Weights of a small transformer language model: 8 layers, 2050M tokens.
MLP neurons of a small language model. Each row is named by its layer, matrix (gate and up: input weights) and neuron, and shows model dimensions 458-553. Each number is 500 + 25 x the weight over its row's rms, rounded and kept within 0 to 999. Numbers have three digits each. A neuron's up and down rows have the sign that makes its largest values positive.
A block is one neuron, or neurons of one layer that tend to fire together. After each block is what it responds to, as a language model described it from the Wikipedia text at the highest values.

L5.gate327:483547478492454474531482531505526501534519523486502512511480511504516496491481525483517492486497502551491435457512483563445506538452437510496525480486515509503495503447496520501490534473484491459469525518486532472472524513465536502485485512510491534493486535509491543483522510499475492484
L5.up327:518497533525521505477422487478521486491491492499516529512473504455475537463481503479514518512525537481500499437505520547485483461471479513483517473501549472512497496486496474523500527477518551502509485495491520504494466544473528519511488492522474477501525500492473504442496552522515460473
L5.gate597:456532493536500510476471514529549505478492506480517500522540512474475478447523432499510563490481478540495471528501532521509485534495506488470481501530523496520495461484493482470493526516522448489492499476496507500472456515482477474550504490550480504552492510481488526475561512489494500524
L5.up597:494489465461483496502496462520539494502503520514500469482527560506503472439464462517556516523498479512483496489514516518490487517473510498483527469486483468528511507510538468492492531498538460485522438499522519524499499507498538507467518458540476572542511485525500533497542508446486476498
Tokens inside phrases naming a time period, such as the century digits in "late 19th century", early/late before a decade, and the/of/during before a period or event.

L4.gate82:458507496484505503478466492449439552479507500465490491506462473494509468494465489511487525502501549530486505528503483526484500443522483511486527485462508488499507499514491471462474500514452505511469451476526493444467486530507490481450502491566447503472518521489516494493481498460554512517
L4.up82:509534505506480538531526496510520532507528456502515531494486531513477518484483486470501499501473502501459471485519507474516511481507486507495485475509506474578474498492488482498495474502478540497492457488489481481512489546513500519502502490533459503514489504481540505455473501480499540512
L4.gate163:505490458524509492513508476474486540519456459520531443517548467502500490515515473472481536509507510499481470526469510542465505499509439464485498502470517501483468462519532468461515508474531561479518501485484482515481474526529454493536518461495535521495560506497528497499505515430538506456
L4.up163:526471453493483521448510491538497514499497539504485501520465494461519490514530526470521515482515547496465516523501477478447505522473457516506509504492469538481490496496495523511497514552520519480484511482487531562543528504512465462526472476477572507487494479518460513450473462512498494506
L4.gate188:502490481503515505540540498498496499516445480508516469515512488529536492522449532544484491461525529511464544475466536514500524504492487496504524483475499525498497462494529510497498546502534505452505508531469533504460502459543517509492445473501471455481451516499520504536521518478478478515
L4.up188:473500539511506499527503462472514497456495504477526448483506536541496536465503528504505479473478549530511488543525547500518498505469514512517494509521459524499475488503476479523469526516474546490471495524487527518521487517502475521453475506502459467472459524483488498546470505469535497503
L4.gate227:507476502486497493547501452483458515476453506450484511575507530465470507497506513508489547544470481501487493527511483544430497477495485509502489514512521524524501499510505465524484516562486455468485482480510487523491490446487496526508510502477580492507530462461532480515479493507486527505
L4.up227:486522494453468492471537474457531503511486524499492496517499516517507504524505510496502483546518503487475527485489519509460505518536496514494531516517531501481503491463531531503422513496500547503502468507519484537506528472519474483493509496480516494473489475475473460512475476501419458486
L4.gate240:515532489519496519474509480492499467494501521481528466548524534526475451468481525492499466499411510463547522502515529505477495502484520470455488535514537509491468498499484506519466525486489509520507458503472511455492539434497535497562474497507515511478494472481518520537511484485467497503
L4.up240:485485547511511541518489474456517534492516530482529471539484508467500541464482479518468545477436526491474533491505489526486523488490516508521492482484494506470498487526482487529528487541499468511520483506520467476466488474481539522547470479485479524491480492473480507526503499499503454516
L4.gate277:454462438503498530486510508489507501536489521467491485537487512512505530516477463460455486467464470467481452504501531514476540494540456527462507536518500497484479511460501510483513515507461486485531490502531470514495537529491526469529459496531463510521500547486505498523523570486540450513
L4.up277:523488530517514493502501522473500506540496470479473497502506522541523504469494464472527495499503459501527493474485514517489516526529551541485499529473479509475442557556492493492470481529494511491492528510485437469523513497459503489497541468542512507465448518473527532503523509538495511505
L4.gate608:525512480486466485503484476496494505491477478516472535512515543509491447505502472489520493549485497537507467509479492512553471477487537478510470463488517516517479464535525483525544540507514523519507505502472503459505541517493492495510484482532455522524508485516523498531500451491521521540
L4.up608:482500509480494508504456536493567469525520501559510525513435472544492458535494517504511444499458511515526540499469491548482454489473558513443517507446489459484500501519505499503476502510541482503461491496484535488481518513495467513503469500505486491490512465520502483502500505476499496530
L4.gate609:521582452534468494475523512504577518478495455497477509491466497526526492497483458486517487447470457486511495515497513499527499491492508514524480516441504502513527505512482520493484534529460526488495474495455525498499514538558510457461504456472495498525519491539486512524523485478535469522
L4.up609:481467485510484482462522482479471444519529499509468497526529503525469436492492509500517519495469544512485517540484496492556494457505497515476521543505493514470458502581470556491525519526539479491478481558467521547535507479492474504530544500500512507515491497510511498470534529489510507456
Connectors leading into a named continuation: colons before a work's subtitle (Pirates of the Caribbean: …), "in" after degree names (Master of Arts in), "on" after lecture; weaker on verbs taking objects.

L5.gate164:489505558553556530464495485483500487494493510492526522484481477510493517516475511474497505439495475525506499519498440510492501543503479532529522514531523498483503483570433510527551512477508462498493510525489505505496464487490560518465479506498537560508484449535541500496453455533486433538
L5.up164:460511519521550494525504485514492498472522460509480514510544476514527489510430527497479498476535496484507479498495477538465500492500506488517519517441504463514503515534503494500493507457560514475495482514472493472494488514458519501451458488485536539506542462500482534507561527467517448478
L5.gate412:523506553511528474493493532496515503521505497532482534534499500529520499484521516504479543492531517464532487484494457528499515556502494511487505504444550490484537464487496488529498560489509488512516481499491487524496472481479510492504497492477546524490492482464502540462522518548543487479
L5.up412:504490505524513521490504518492462492529490498480460522494479518557506502482528493507493522508524558463488537518508532535494495479490472506566534515483504533490486490508469450496493500452535513466509485509486567515488499494492521498494490569485513571486442489498463485468483524546480523514
Words just before a time noun or year in narrative history, such as that (year), following (month), in (2003), for (the 2022 season).

L3.gate169:550490513511527486521527460498471470467498498500520492550531521509477515510495508483516476491476531488474486465478519519475522470518441496514509502495454477480516492496513459499499497527505461514448485490501508489495501495488493510527502470513495474532474527491467493512512488508504517519
L3.up169:560495485474482473487527486481530477512526480484514468505518518475477523537519495544487503464461462488500505505461489488468464511508473520529496501512447507536493485474501484472556477521543529512500508481519556520484520507500514539561526473476529493469514483467489485486519568509488551512
L3.gate241:517536489544496490516476565463448547516492468499504506520538506505529567473535520469457500496548490512524489492512504498456513528509483470468532536458468528520476516520503489484505525499482509534502457518518502551540457472490477522455528472511524518481499498484494502482503500491518478526
L3.up241:526506531480461505489538494508484529498519482507522460457507500499559478488512473507509501445529467505450514524553495495490485485502470517504529513485526480467527511457443529489501483499531511489572529553528522459476492514515508505494486492506455485523510498502504529517485502480534530493
L3.gate329:487504500513510492474477507493494498498486524466536493510496480494507480499452504472536416469492510525459541502561527508495485454526526502514496482488534516505511532539499499478456498459531464530537489542482503484502495506509511463450524499458522536490489506491475504497528486519482502449
L3.up329:500459524520511483505499444459499538514461450512531481491460491463468455508518468472516512506518532463492470484499506509467505521512492468525470546532483468495512501498490514474492509517493470507493517489512516537534474536503481513486509489506533485527492461532486516501485496511524502486
L3.gate485:498469528494563497497499510481509502523487513499482497540504489518471513522463528479562493522521467491461481449481546481529562483520493524514503517534466500532481471497539462532520513483498498537570485538512502509498487439523544462469502533439511524506505514552506521530523516482512466475
L3.up485:561484480491503509504489505543489510543507498479520482499485506530510511484547540494522518513517493485486531454578468531471505482506484467551519514513481497495466513496491494496465498486454536490522475483506510483530519489526503487458524539522519495470515471461536501511493483436488544495
The preposition "for" (sometimes of, to, from) after a completed clause, introducing a reason, duration or count: "fined for", "prison for", "for the 8th time".

L4.gate10:545477506537515499514500463508473476448514492544505515547516516539495508523534505497467535459517516499458516481492484513512489531503503506492514502531509487502486541478520516515471495546508524506485512474522467533501472451503525475514467515511498536528505498510493566466475466514502456507
L4.up10:519456481511515488502496504476531532505520507560488513513484506503481490485493503474528542499482515492480549502482563514503479498534472515491499562539470515519519459499481488432479484533491530503503473487449470510495471483513505493468488490519468552517534479534481559496503506527488486501
L4.gate111:510465485502459462469583494482458461520520496468497499518475511488530468533520454547490543453508489509469518477520513480478479545512480503441486493468545508489507503488508516504496514554529507509468470473536504511498511542509497505516496500510496504481502527506521515502486458512479491516
L4.up111:504549505515433531520477499461515505501457518506534474496515487450500495494459452487469481549485492529523533475511513460504486531524498522524492534484473507469506486519505526502500480489472498498465527486495510527509487480522520512484504518484533464541562498485512471514493469507492450554
L4.gate268:479510527479491512484485516508472543521494472503497494550506541499470490511506514507466473472507496502487543532497473473494502533539515531522521464523468504513484548517537488513524486481524466484530545481462486509516506540508505483530472492529546502509496484517539497530500530509481515470
L4.up268:487526484460503503505437491508458501475513479550485496533481503465505527506519480490506516487475511509512449463516494481510498502510509489510491475487559538525503516523475500511478512476533482505549517518504516517495495508512493489488540488484476489523478469519499542469487485509522490509
L4.gate343:503483485511502486489503527449509512487493502519497490515498522488543508490487514455492485478503510496490457523555535486458478462512477491496476510474508466494521481489516506479478495520498498486506480528484490501503509507480492443565512545496505477486530514455543470493460507506493501466
L4.up343:526546520528496486508467520470519493498489446500505488455496549501519497492511456467548497495496485497496505485490507519543481475500501514527494476512497539495484539506496497485554498469526550494490457534529520478501504513478478484515542480535469487522462524523555537503508519527509539506
L4.gate417:480511515510527513497509510502489487498522514486487470505503525475518459495466503544483533470486516506484480449484519492509493543528495500474495483473490488486512498452486546469495499537535506521511503486480458529500505513518495477499500554501480525497485480492537490497543557479511476489
L4.up417:485483507503469513512463540499508468515477510504503486502476523473493466461511501516520457514518487500515487495506521516495502497486477592527508516495475501497495531519481480478457514504523522508509483482503531516499513488519531507527538485480515575488480523460501495508514484475454510455
L4.gate454:459468544523557519517517491508523509528543549493494445472448487513478534500495543550487521493478486521489525490533496541498533513482511483499503462512520506522508471483474524517468470526562520478535509525557443519504520508506471503485522497462486538487494508515512489459499502514535496519
L4.up454:481467553514540501528542533543492480501531521465435479466463587470489478511483525490499526467483541471504517490508464524503498523490522462510496460478477484521465539495482487524523519505535477469493474477523468479498511569548487450474511503552483507472497538492472492514460518535502468482
L4.gate496:516491464520495467511497503484462497489518506462483504480517519494482537481483495496507493511484502471509507534520514548440477543483501490494494499509524496462513515475456515541529477504475514497474505519502481522520541528479509502482501502492513543520480480518530494502495507486509489520
L4.up496:509503467506517515478500520507510465499468528523488518514504555509497470555508462509481521518502504503493481501469504484500468494497488465496486508540484485491494480489507521494447419519499527522487511494487507516484505562487504520500460510522523551473493509494523504494487500469517429498
L4.gate623:480524506532477487523500497497501456513521508525479510449538480473477512519490498511489504512492470501501523468482522495552513505484504484497485503526489516530535467483428513497491519474494507495477461516503495482474518487508517496502523522516543485519536485514511502495479511514547451468
L4.up623:503511476502506520475511525508490478512497516534547531537508578480530495490535488542529473475510505532517522528493484460496443519475398487522515514483476524501481483461504522466500519519488520485536477478497526484510480463495487509515483508444479495491537509515517473461486520488524496544
Function words just before a name, title or description, such as Website: before a URL, known as, called, the, or an opening parenthesis.

L3.gate102:508511445504516493497512574543467472485470501514470468502504496472513534511519520485515523522462537516467522515493512535487528508491528468490504434468499484473498493509496484503543507515501478523474519480495507487498484472545501463505546511511477458519547512478517524522474540513528476546
L3.up102:528529491508469485527512534493521529518527526502484498493469522489505494497501488494476548494524535518483509490525500529492467523531517520498472506510505537505524510534510480474489493510540518455487528485491507548457542530473497553469494513448521516517502518489505483484476490461557476508
L3.gate137:520510440491505458506493519498533485471535527469424501542486535479490476472497502510477494476491551496460500531508487463493502514485485470504544503521531490531510455458493496472495484428537500497505577471452495538493457523530507501509521518444464435526494499515477514463442461504495497489
L3.up137:497506484507515499523497503507506532478520485472519500490501454517477471531480520449471528496527509505518529525492524521503501454472479456447504483453525494536492518508495531483493458490489513520482529527548505486532522560506450521535474550520515531500452488512469503538496495522493485523
L3.gate471:545517484485510483508504512521501478531550496493445546504487497508515463542477466530464495507436522496514480475485460483502516539508492532434499492480477521509540527472526484497521464508496485507470476509496509487480487509491474448496499498511482494508529487515533507544554500512513487514
L3.up471:455470515481501500493501532517456473481499560481543474462517499498478480522503544508508486489489506505455495488513524463520494471525516520516511479518512503517477441503427515479474496477527531512521498512478497491479526492524494455490531494514495482529540542504496476453542479487498492505
L3.gate590:470479487481450508526504534474482477474487492501484518532528507495468509493510517493478499485464516506463467479519497552569509487514504487486552512501515538491499469487495521497473525514509524509474551490506493525486517523501496509515480510511487481518517499503518498493527507495492519477
L3.up590:535523525474469494449462542480504487520518537462496482520481552484486518536493514488479514513487520520505496448515520482518533481496460508470493481497517551490499488513507497530479469530502520500495529489527471493436523484522499518467503487498486578520506529488535540526497508520537511483
Mostly "the" (sometimes "a", "of", "and") just before a named prize, title, championship or institution in biographies, e.g. won the, named the, educated at the.

L5.gate206:522476535507510505465498511491512495496508446444508543441488468550504531510507456506498522487526508510499484527520483500505539515506507512518480473501484564549472489511508467511466525470515474498473509504523472482523499496486490475532468487499484457515499510462490516432538464511510430471
L5.up206:488520501442493516469512526487530505489495490527533533535554509494497478467508544458499504473470535489483557522520523562494468475471517514510525539490527506498536482513482475525491505508509511513532507487517525481507462527494496539491521506498462494490491523483476521517499529499514515469
L5.gate404:519459500503499498489502540490480515523507497454527481456464471542538493468458473480501512481440508520498517544503509531509506493486573515510532533508482528467502493487527531526500518483538459479555506468519523490472509510514511494514475488504502482511523476501498475525505524499473492479
L5.up404:555491472490495479464508488493519539500495552468499511475474469543532501491463470496477461515527511520498486435547534534525491490512486495483483467550578526525538512507495494536469501509508527484487459533498489475443545489509558512454500525543491497520501554495513509528477486508525521511
Words just before a named field of study, profession or category, mostly in biographies: studied, degree in, professor of, British-American before actress.

L4.gate76:471498503532520498474517501454531498523500542520476543488548537502469504561519523501490511486499531516496483508560506519507537478518522466522502523494479549480499530436507494503538487494482502504483514464449513494495495484452516504522439498503549491534513516511477481515519506472490500498
L4.up76:513479483495524540479489488479527487490480460484473513502522568535514509528481532468503515500490504534486514480496487540484532517529495515513528514476482462521451490504497490491469482480454555502465521469482525472491506510469505489497499515533546502525491468498494479464496502497454487526
L4.gate90:502522498486492500496491514534543474504496480514493513516526516522492476519537539514537518491535470487446521513513496510519543524540525488477494522498470494485536461458495487486494511513530514510498512515496522500475511522457501515505466482513529535519487519482501488494513535518501458571
L4.up90:483527508519495510517519535512532515537476454472505550508536491477493538502491494533479495524476498528479506480515532517531525591507509481475522485457505502545455515501472525470483486483492507497452516475494504494515500540490521457525447477510488510487490507484484483501501474490462491517
L4.gate280:548498525462474507506532476472514483478482483491487493510468515528468472498496535448571500489474546477456481514515511525515519494495466482527506463498471527502487483496498523476524514526486497504495477507465512494471499505502535441485509471472520492510491515497469533490517499498497505518
L4.up280:515505490464520508487521517482561559476509527548498525507482524477491476524518528493519524521439497473497477504497488527498531505482478480509541440495488506497511492460505499524506473512493530493514497467477511491469502537476541520525519511515536528515519548493526515523505533481462523514
L4.gate347:505518520523547502507510447512479496520502489513503494547541525490520490462492512508505508485522465492497528546482500518516461485508492530471508524497451476541506508482506485501497519485544476498497470489489443448523489488523522511489441475510519489448487494497510450545527553506489499539
L4.up347:474523521430525489470478489494498525498543487495505505542514492524492485490514515515459495479464458512489483475481498529513493518530500529479488504494432501498464469481470534517420517489525499476518475468493511492495488503496523511512499494490498509471499478475496528511506502524486501482
L4.gate395:483528487515492469523456528517501524474536502482525511496524507471493527463464490489494535518483526519517511518552493525498468552487492475478503441524516513545527509513498478509492486446470456461477502496515482492516506491518540477497484494488531481495503500561497482506490451514526482484
L4.up395:508498479548509476519531505485482536492451460484489514516468497484479480505483486483522524521510511507462486487505465473477508520502528481494467489469523484533453497499441485499563511487507472456481507490543490510499503471552531534467488436466529503533517467509503496456478511541526476489
L4.gate412:494517497507489522546498505496480497536475513494497511517527522518557506444474506480499469499505495569459479511538493512505494470526475474509511502473504481456451516484483503494475478489496482508503504459522479481497504489468542482519529497478512511519522508519489490505495504528491548507
L4.up412:510499460535554456522463523502507525562516474494473458498475477517488527456509497498481471476500495515455470518509487514478486541497511503504530514512509540476554496562530485490484480523490515528530492523513537530502500471493517494504516435503558548480522428521505461519465471489523474518
L4.gate474:459460497503515517478468519529496503465542524457513514499524541493464477485507502572493522509460491453483502462475522559501485540545469485515511499505479483513509507478470486539495499473484502508492504497502498580474474549467497493484443486503502492504505459534517540491509502491448486495
L4.up474:540518529520472481509502512503530501505489494494502503526502486509506504511549497451507447530507503500558491513479501500462498444461482491485507525507495474509456520487473509525457484462543487492490457569522495460548496483533473496497481489532469489520507488462463449521501502540514486504
L4.gate511:508529482499498458475514500509448528526508503476514497497468483502506499485509496532487493480476496475513490508449500494519492496520443472469509536491479511517505498505484472511524493502534443461520483549483528512490506485439525502479475493513477488522483482524502465463498532501495471505
L4.up511:498531555550520485460507500475473491544498521503508561501494508463500511484524509456512511505514515528475553448483527517462514508479503553490540508533497459471494524464505494520498507496484478529527494514486456524471483464471487486552486496508526481471483510495493511503452496545463479512
Function words and modifiers just before a date or time phrase, such as of in end of the season, in before December, early before 1960s.

L5.gate75:505549522517511474487546515525494548484471536546529505512483447505484528491542476477488472480484476476527508504495508497514455447490494527444495493456504494481510477547525497508473487499505488524511502477557501515497591527529517498493494491490500481498482492485513521491529467479521496491
L5.up75:507500503475527494510488523509515562469516478473493525509522514501521480495504519539493498457486493507516570491506521488503553518544495497487488497487505490479521499489476490473530494474489486536524475506485523479478539512508502488510532532525510475518469491476500517501499454508464502475
L5.gate148:509473510531482521502485496503479533475478514515477551493496498510482506531500443493532543447522507491493490509489557457538489509496519507472528508498526478455536495501508527484468469517462461487510499532484503554484500472494487481525500513517467502548510536528532542488481457473489498492
L5.up148:459537481503491477500492490474468526483514506478476533564470491532480520477490575533493518517488530484475509494510480541521510531511503476488480497525522497513492490491537520531460518488513503460502503505533553517443510500535498521495483495536499493472493486494466485528516474511494502503
Determiners, possessive s, numbers and ordinals that open a ranking or superlative phrase, e.g. one of the best, New Zealand's first, the 500 greatest.

L4.gate71:519464452490504523527523493508488469494476487525467478506518492489507477477497502419499511538462446491521485486517520554501464494491458484566544488506471496518486485546467495514496487462476487512523509478510505523468510513519493517476459494535505480458510535541496497466497516476537460488
L4.up71:518475524487515530481511499480476532495474549480496464470483500506459475543533451470476517477489535454492511516496540509511519454479481499496536520492506497554459490481501508523528512513523483465493518499476516537513513525485493532474493528517493494514493484487427502477496507489492513507
L4.gate142:459509517486533528505516500490450471523487467528455477511516470490479508482502537490517460491482529524510506490537484460482517469464487500486515502506476554497491486498486534550450482455534422519510464501495540521486524464498510510505484506515542470479505499543461481474481525494509506490
L4.up142:494515471497508497494487516472477547505500487412506467469514487528491470527533498483498462496516511479517503509531481547506487531522477486480528528463525523491496448524466542489494486460515455518470512485537505477561494521472514528482491481542490485496505476532463533527506518508485456512
L4.gate152:495474486495492494496538488463518525509444460519501493525498511521501498514531504499488507467505547486491518497516494502553522521503497478530443477516553516532523516528489498438473522499491468474506498464475507485461529521485475506480477489518466539482492496520496513502543511510489483491
L4.up152:543519472507443483497488519539539482473522487510547481490503521496444472541542494512503493510497473489517507493506508459500478532522478539503438529495542510537503521480486481511514504517555522542483476508513489473542450514487528520502544528444493505493465473529485472486486462478506504481
L4.gate185:529488585489453475503474501482484534489475479480449480513488529495468493483523526468525483456487514493498501520497504495492465506518492521497523531511500521530495487503499501521487527533542506477512527479526496509518551507500531545476497497505493466528488495496455506530546497525545493506
L4.up185:490510495488527511535522522549546478498486522459418530484469505509509528517489527486530532476501509488487546430540474532503483489498544484536495489520525477481471518447495489444532490490477508456508487527513483492464536511485484504511498555522519513505500545518491475490480484569513518540
L4.gate238:510457488476489476470519501456502543482470506499487501485557518538497485498520512496491521508542474486488482481497502495496514524491480492501489525504497523556485566482526490467502503499481494520472530518470489464508523512534522444477488493495505535534500506503478542533499478464526481496
L4.up238:481496490565519505503512531469504503541514502557467479510482497516445509486517512536482468479524524498527495484519526540504485480497510512510514503468518521485493494466491513471503495487479492518500507500515483507549489502433487514495502486511516490531502513533497473476445485482531514465
L4.gate310:494518493511516495517486503491463508503469510446460482511532492517526502493457492466538494519502470502499526484534528482484508553471482474521450512493501502511458505484477512537515493469505482473481505482436444504530528499507498522439501498486504501511540502525518500467509515517488530474
L4.up310:510512486534474500464495514505516508462470423507526490501514478483462515468498477522496483486476520549475488504529487490480453552510508471558461489505462449480482482506489517512521467478500491492512496497476538483497517498451504531455481464491500541507519433545474475488537533441495523515
L4.gate485:546478499537490492457528487453513513514483497476512477489448512482530509508448487484509489468483505483496473528517501525502497525533547539542467505431483541507499506480526517535475493531484472489525467511459526478503514522509500473503482545483481518529518482541494540522505533511506517518
L4.up485:476474515508503501518491491462518482524509501511530506512511505483512517480501533492517502547554528504492532495510496506517491527501468494541547489463514493468491493481521460501513473470466479532492474521514463511475492467519490508503518444542464434506482509466437484479502498542496535461
L4.gate637:526475437504483484495470524498460476508481435495486495502556527480484489475477509496490512502441513531496477520511471493528450518462480503498473448497488480492512449513487496447488491515503495532504484465472495509525521483493482540496488537507463445502515509499474507499489511497492495498
L4.up637:520500484486521462515474524500522483477488467515526514502478488499531521501447517456524516522497469550450535544520523538478439458532462506494528465474517517476499503528478486586530470517499488515489487508481465482483505516501511500475461529470431518472513465544456488535474528468483496484
Mostly the preposition for/For opening a phrase (for example, for instance, for the first time, For every 100 females); also of, as, in, and infobox colons.

L3.gate149:483525520513504486528536486506518519548473492509513527508554494535495459492506522518474542488458474507470527508480559485510492519497508477496500505486491504501490501526494502460460490502483475460512519458473580515508543531523494472475505504469535502523487479474553468475533480478527544488
L3.up149:516487496525520524515487532525482446491490505440509539500504470494528472523446498469492466490533468473510444537530504507504479503487474497546501499484530488498539541479499483500504526487473449485531484482465492500491507507467501479511473545463503510493483488459473491499475477535493557488
L3.gate318:450473487569484469499497497500494534490476454497421499470552504492480497467524539469487529497441511514469505457531545515470464551506477524494537503509504537477464527471491519509516485496492490507506501520496504488501443522531516475459458514495520510475519518484453462480508499515524498512
L3.up318:470491490496489484492497485522487537492508511540479520453499463530496495482497515511529470535495523467512508519512512463476490551508469572501486527498469480458502516453550517475513464553487512495454478511472508460480501515465538522460493510468483498484474441447488491459500506500521502541
L3.gate406:481538465492479545523539506433524526510505522498531505503520448521532499488482457517489488492505486504492470479473506535480495506512474508446482473570531479507508491486515557512484470525476512537490502491560456505472547463472483487473455534481465488501476476544515508497485505495501492518
L3.up406:501517500484473523498559520498487498504508497519477485518446481533484496454499478499480518453473499546494516446473531480507471524512474492549498480506503546497495509506498526523524513493493481512480493514452486511521500461559505524489532549521502479477512538540483507492511518496503486510
L3.gate619:477509555527516531489498490471461525468463514509500507478483461546486538495465467476474492465510474514542451488548521543523471536487494552483498495473498522513500504503499506473495533520489500494451476495459493459496516507486535507520520472549491466512490482504473489486507488555490496462
L3.up619:506551509549493494500521488512531526531491506468454454474523526539480509495480485481505464500451482479523513437540509473461494537504566498477511500480503541491510524497550458543489500494518501504507483540488510487512514503481535468522506499494510497479501471484458466491509525531517539511
Day numbers right before a month name in full dates, such as born on 22 March and Release date: 27 February; also weakly the comma in January 29, 1992 and table separators.